Part of a small language model's weights: 10.6M parameters.
MLP neurons of a small language model. Each row is named by its layer, matrix (gate and up: input weights; down: output weights) and neuron, and shows model dimensions 32-223. Each number is 128 + 24 x the weight over its row's rms, rounded and kept within 0 to 255. Numbers have three digits each. A neuron's up and down rows have the sign that makes its largest values positive.
Before each neuron's rows, "fires on" lists the tokens most often at its 100 highest values on Wikipedia text that the model never trained on; "fires before" lists the tokens most often just after its 100 highest values on Wikipedia text that the model never trained on. A number after a token or word is its count.

fires on: ")" 100
fires before: " |" 57, "\n" 22
L4.gate56:110111140160123092161143073089086118154134134124173133089117099108114162152152105130167144143179155128173121159086131145093141166132126162131083149088156100159123126142114185141160132142086105110129107146135091151156115181129148150094150118124115108098109108143094079155121100153149091114112143121130117106181112122154123131132190093108120120096105094107142140162116153112119114103144145095135136146142145094145122117111122150104141134110160172131100137111152124163121176152144124113136145114123127145152104176142126123113103105164105130115103114138097089135111147131120099109
L4.up56:100135122140159126138105131106096151114108141100126152178135130165108146137164158120133134115111116089121131181131102102127077109144146149154074165113099075101118143128111137144139116112179131132169151088105135123138126084102116104132114140101118124129156124096117093111145208158135120137116118075154161100106159120118111150133153138148116135122140124134132130147174107133149080156126138125131107127117097114146128136153135127226126190127099134109115121148108076086154146116112115100141113136155092136158075141147128156138138103148147141113142109130132077144144088160113141117
L4.down56:166156119137093144114135140128145092139123099163154116103128140074155130130137083152117121148119151086173121087124170137131178127102149101107145086124148160137108152112112169133142120111101105103098141143168079120129175150144128114122121139115141116113089103135127134149106071110143152125108123159127105175176130111127154099093145132093132118115107102106130158131090162133110108083091154104093145125138164163106120124114174148049121133119159139114106117078100167151096101145120104150134161133138159123139118153146144137128100134119111131131122133142148166125091159102130094131

fires on: ")" 94, ")," 6
fires before: " |" 25, "\n" 19, "." 7, "}" 4, "\"" 4
L2.gate350:151130117078151137147163169106127150150176146148140128113137108122138081136149117167122171139109125079103154126108126080107133167129134121130113140145143106146141162100188102164112123111116172065144100182120100134177153128144129115120130112115126117129100153167129125127181160087150095110137140113138180173141132123121108118094148111111136128098082120131132137132131127150123156104115110099151141119130137128106122135116127160125092123130138104153151129090111126181138147097116125106112154140146117102096142146146093132134128128160179139143132116099158180139177050136120151151
L2.up350:090191109121127116111097095132146161092122097113110155114118128165177136122118124129114111133094146105117158173103122102141085136164149189113148153132106125143104174130088136153163119138140136160138125091130139142112147098163156170137117111110146143143177141078157147114098153165134133134168116131178099126126111086121167114093125129175109105095117152099146102178104148113159140130137157156169143120153106118138091130119123140134105146161135139125136127153125101133166160184165112087110128137131093165160127122117148130098151098160103136156144133131152130168175100108119101097
L2.down350:158091121157124123121174160096099086147103162153182089134152124105079120156170131123160145122139108130113128109144130138094159137123108074136131116134152115151162105128154148134096145120134139152120150153133116138144113105131107098122132140150128135130078098189162079134151137098130099104101141151074185106134160146135082140166165118089164164142115094146094161099136126128117118146123096097104107101147161154129171137126163128149134127107103132129149113126126138134118119090110138140114133142168131098107117127138108091144110161110126109095107130128108103105095133152149167158

fires on: "\n" 90, "ear" 6, "as" 4
fires before: "-" 30, "|" 27, "\n" 20, "ch" 5, "ed" 4
L6.gate234:116150103088137097108107136136154052122089107116094140143128141142136095108078131112134144107126141125114127105135151143180097108161113149116127151118098095090137173122137115116081138133115150147109147108126159124133147138148092171118121112130099163092165137104135147099124161073166069124128121095113173131107133142132173166109133102174137149124105091165115138120106117162116116156121109135145125145129088158139150101141130153145095151162108160094122137100086181100142108081122107124124146135126081144129107139118113103102105130120118115109112130121122116140148119101132110103
L6.up234:144155124113124139137117086100147147107084137125076130158116152115097144150143121118126150155111117161113112162151128116111126115123163116148158115152134109146156135144126101165125113117154121148137114115139141088139119072140096106093132108103128108153111143106133161179119127174141084139159162130067127141127103141110198108137125108149156121112161120142088153136125123113100151166140095119126127139158133085169158112112136107116133119084076136116145115092156104146131085165128104134116151115148080143093142100110169138092103118113147082111109123181102092157116099108149171107
L6.down234:107120127133170109097117126112135090141153133115137149158152059139161107111112133151136144124159082130144068119103140130122167154102100147118093108091150176141083082128093164121095176150125140121137104128121178138109139129116140091104078134114103150117130105135108146132132164095106143121079185149115155104145164123157146136129160154100133132136090165126172145116111159120150113113138154131127111081150079106106111105113146171115129171145119129111096129086123131119134124165128118111127163130122135073095094147136110127103125120149129125135158154117150127088089111154066118107

fires on: "\n" 83, "7" 4
fires before: "-" 84
L10.gate140:115184155130143096130079091135160126148129159131101111123107104152120095144113154146203159131150151155094139132127117085130160101124106126124200163129094131140098087114116105128146122132096090143128101137122143145126114136148143115154103114108144126072147105148120141124152160135148078108137145103120130081144148154117175120127105129124110169170116105114129126085114100110089094158145133118140154143132134188130127106153102115130141123150099128105169117145101163150131116088127092176064113124119103161137069124126130156120103165106161148145159123130144081118150110107144083114
L10.up140:110144137150120067166140120152147104118147128168114152106119105171164123128123173078169117129141112105107137138125138151153175098142112104134144123126094120131116092108094094106104105122157118174159140090111113116067138107135122101145089149134135127106084131144141110128147173149115137082143168105114146095134125138119125117128161120143131144163113131128150132104144136154107105177109094095170152116152116107096119072162106112149151109115090111100121141098091151092153140133127085103118144143111128121135124115106120155074114117099105150097147093148118119116127116101171134106
L10.down140:095152157201150119155119121142142102175149168180127144111098137155101126109110166118128138072126138159158108120138124149124192174123088132125162120163132156108133109117118133083137091083170148139104148083146097157109126141135141107134115167084127144111129149111097124146129122124106141135122173105155136119136130116174144182167135132144121128137128112120106130134142140100121140157156142118154085174125101103129123165143114136144121115162107152133105155098126120146169182160131108137149105134118074111148129147131138151113136144139124132138148159132133092141073100139101114123

fires on: "en" 67, "or" 15, "al" 11
fires before: "er" 22, "e" 18, "ge" 8, "g" 8, "us" 6, "'s" 6
L2.gate485:119097128096119127120106100113110107177150139114097144161128138102145123119142125137127150144170102103157087130160139136096150104129156127162109101155123116105106157156119111130117132142116092134121140130142106125128127143125139130095096122138108130159113135106105145144086163139171102125118138163167144128122103101111109088156129093167101118153165118095128150161132093085084131136068122128126134132112179163174147106115160113152129060123158177133143118141203110126107117121165144139124156107140129118209141137125089154127093151141134134160105126098140137140100155153123171096
L2.up485:123157137134155150140162132165108115127141122151128114141126130152135085094127106171141104151140119151107127090133126150170148140078120140105122159125077157081112108150158097137177164100123132147163111141070194113109181162099149115141146107080138102121147110124146138098126098124134137102107088140113141105121104103099133160136128130106093138086166175148113098154107084132165117137149157144133151159185134123109088137140146083106138170148117118132087108133196128150125154130121109151107126130135134120146160093118091085156130123109151117082140120111139135102148113130113140101
L2.down485:137130135164154106117127114116139154143141115103137127141107114145098163148122131136150142106119144096174140159128133146071128128160168120152109124150076139087144152125141167112129112128109114111141162062126143150115137103153156174114125126135117122148145170126166168132102139115099138106129098124120175102163129141098138141114092072126146112173153125124087132159120143157139152107116102100085124154184097114124129186129144156146124153109145101127158146164099094110112073123146136111150119114139130125148159136135114171144132119127144133147139126157113126133152124139105150171

fires on: "0" 17, "ber" 13, "7" 11, "1" 10, "6" 10, "4" 9
fires before: "," 37, "." 20, " 201" 9, " 19" 4, " and" 4
L6.gate277:117097131149160139138118108169124092093152133143104106112104132097151131111131100123119097129138107131113111124130116132148171156115169149141143116093124142120150140116126140136121163123138136121086171125154095141146086119104164137164193170146154134120135129117103139139151080092119181088106103137124107162140142128115043096111145137112098134152132116148170126139108092150120161119094129151126122105120110151156107135115092112138144124151116094139107133148103139141104113139076132144152105087149118146126189138128078129151128146119101101161138134150193113145124142154084122147
L6.up277:124112109095139150117116156158135098133150155125126128109147150113139084118156116099120085131170134100133167113111145087105097114129154127116143122046158112128159131083151160075127109119155131103144173152122113115121137129111129137175164153125117101116146123089109142100109136094125160089120120122187119139162163092098142126152147158163110139148135122120132129154122148126137138125166124106115090088148138150140132153078115127120150133145121137137109118160161150141114115153099107117135102121100096150117149149172150101127124142083129081148145144136098127119138113129146109141
L6.down277:151064104119085125113137117149133063130100157115146113101147091088136117164130158118111119116124158120163119117102108129123115122122142149132140113143081107154157157152127095112120131150141144091164108126098124163097178139143107106100092133136161122150150128174133109109129169121161136157135126153121100157117094133101112146137126074097092142107136113134111133118129120120109098139132120143088091122119142078085131166179135117111131118126145142101090185100114100102165111137124159139129096107117100148118130139109141160098066105181116119116115103102162079156119125123088113120

fires on: "3" 15, "5" 11, "4" 11, "." 9, "2" 7
fires before: "," 36, "." 16, " in" 5, " and" 5, " he" 4
L10.gate482:111159095152122126158114151148092129120146191147123164113092123117146156129153133101172137160153106144110104128113120119175129143114120118136138143120121189136087118167127122115148104154124149119117117137104184165160115109104122139128099137162100169120118179150156144138155154101148099152112109138153145171073134169115109144146098102088161108116125143148167138128124116113105106138108138128142154129160153130137128141199126139117141100112151116107156136151148172107120119128123103084156073064142123141143103175120153136138105148123090100138088124134089132122122119099140094193
L10.up482:129120138109069171181143155113178104079121123153142112121122116110138147112140070119134142126134138133181151128164142113124152160114164134069117099136143170126171104138114148093097159153202109126091135158146147161142175103141096113185176160119147139129104128080123131126123166118153125112122091128150164141120120143135116096149124136119133096133141127169137066128106139145137125130151125137110150100148138105123088132161142120123150173134152081100112134147132156100130137132146106118125173138141078122128094179135141117149139132126132104130127136140121125115073113142107155125
L10.down482:122058121137113115097112092142104134142095099139117134139126116156109143156144136126112108110153136117141108104144103132084131111117142153136129133154128104143118104088130140113138096133144125167129133088107113115108114136136129116120086107096123164133144171128112166143107146136129104184142165119143107151148139076151157145079106151175107175107125153032148150101116121086108105120100145110134130105087094097131178141129124130137133152119153142093133143100101093128116117120073145126106116147130087108143122072127104092147119115147128139132135111126163132145141138150091172093

fires on: "in" 54, "i" 11, "t" 10, "op" 10, "ic" 7, "ip" 5
fires before: "t" 34, "ed" 16, "le" 10, "ing" 5, "o" 5, "ous" 5
L4.gate423:156121125059131141138140156126155183123146164152145136113129124125128091157108100134113110102095130135137110152114114142113136110133108092107120115151128136114149111145090140112092145148103111126116132106120139154142112179132131113105185139096128112138141113106135116110134159170135150126156130056143125080162113121121154157147148125107123099144145133081128158121126122140130111102108118166131121090134144156099098108174117132138154091163137144137141141147123075147163085078116079160128176136138165119133066104123100138119118146094092136154156138104117177087123108140162158104
L4.up423:149080103103141084087151104147141112110123127107107175153136124118112100136126121121134144181084144162100137107143143138106119108092134115210107115099154138138140105106119123147128113141102104129118124109118112133096131150143091111155128110100112176164139167143088166156119124137123151134119127149103144116152135132145124130128146153128096119117122122136173069136144137125127160088076095149113130148176105128123145164128139103080130063123135148115102137099158087105145119113158125124100163148161126125111114135133162138154171094164120074138128119117117114095115089084149135140
L4.down423:146134168105150130165087108123158104115096154093165106122094123113135148140120105134071112135121103152118108140128079130170110137150106146125120122067165116065149152165125120123136147132109101119142155139141116132137170122151098167146137149096125119102165113112150154146133142128101107146141131127119082104135132141136137111137150131105126108112097132122142160136102148161159168153142093202156154132114133131114111109115133140120157155108101111197115157149117123122113095126144131139127127154124150131199062152125096121146124131149142112155154120167131112162122106157122137105

fires on: "ar" 24, "er" 14, "en" 10, "le" 10, "id" 8, "oun" 6
fires before: "g" 52, "ge" 36
L10.gate232:151156115122136142100095107164155083177134106093100134110132153130161155142117148155100128137126145141140119129155143134087174164162119136122087100107106148120122110164134159125082105122097118113097119108136153145101130120132142186167135118154108105143119166182099149125182166147142080122104123163122120122085100112164136137136136176126123123167115145090126071144070125130117141148139158091109157103129168103144166108104123145156138136103135146148137132191111129124118135143123129139107093166111086101141145104100117135121097171143160147122134172122153119120092103130153122112
L10.up232:124122103147147173099135119122137179135094101155126116129158131145148147109102145117128119168097143140112094112162118133170082075075089154183161149094140129106116132122122159103117090102127129134164137111120159121066154120141087127135126093139125130106099127134140126163159112131124114110134100147135136104129114121137105132126163139147159121128131173111142115149106132116130110113132158109130104166162129159128156140167150125101138130087106151144120133103100137149112104156098096162136123137111096085117173147160101130101138131114095119136116126155120133189110108134132178138
L10.down232:119129126139145141120137069092109136144121136140142147131122098155137101117124094111142151153079136105110111086135151140119162104150118113144093139074135114146108128111129104127131118103142184125139096103098131122154103112133123156159122104187144123114154124161180101112145122127126116132143127143136100077101131169128098131135132101101148101154143148120136100136085069121084108145138136093119156119118167149121097137158100146104150159077108123113099158144129120177143132133149096127117159137144118129154137136128138141140103143118180127139202139130129120120144146125167116083

fires on: "ad" 27, "od" 20, " St" 11, "st" 10, "ff" 8, "g" 5
fires before: "e" 28, "er" 11, "el" 7, "r" 5, "all" 5
L5.gate637:082129113149132117121123115142151149144162151126094125156165132119116104120145091141153085129118136098131094137154118076065155137165138133129106132112098168107162092108138177142107152096130148121106090113108085129096149154112119159139109141129142091129145100151108161143108137140106126096148164154158142137098156118145130124140116128121147150132150164150121103128098131147121125112085121164112124127181088116164172118118088112136101124100137102156108123074089151170163127126157146100127070088128111104119124117095148124105164178108121117143136163119164107152146083152160102125
L5.up637:146100116104082168097115145153173151132128138118110086102119142115172134094142164088122103164159133109115197128112134132134131144150150107155114103108164146165129130112112131176150095094170158123144111094138151126129146131103114162118180145138108117130103094150161159126150111133141142114139160134150128126150108109143114139107143167141155076143163146099123096121063148145143157107113124103105101102127165095178083154124108143115087140112121144097084117137094139137142119103136138149134100113106186135125169150149125138066139141105088154101115115141162123106116130132129112108
L5.down637:123190141122162090092085082117099137149127130120126158141127131199100106121132156135157160134080138128148095091143125154120126102128120163130122144114134108101096152166130131107143118158115117140117101159143138140164118108165126087149080140099165117177086142112139114135128096124133127156111082113119113118124138186118132140086112121123121126090170118119133158124154143081144120128145115138166144136124124151073128191120160163160129157140133133137152134139186150120123149134128128114138149171123134117158123146156138151177119120138156110139120166112136090142073126122116124158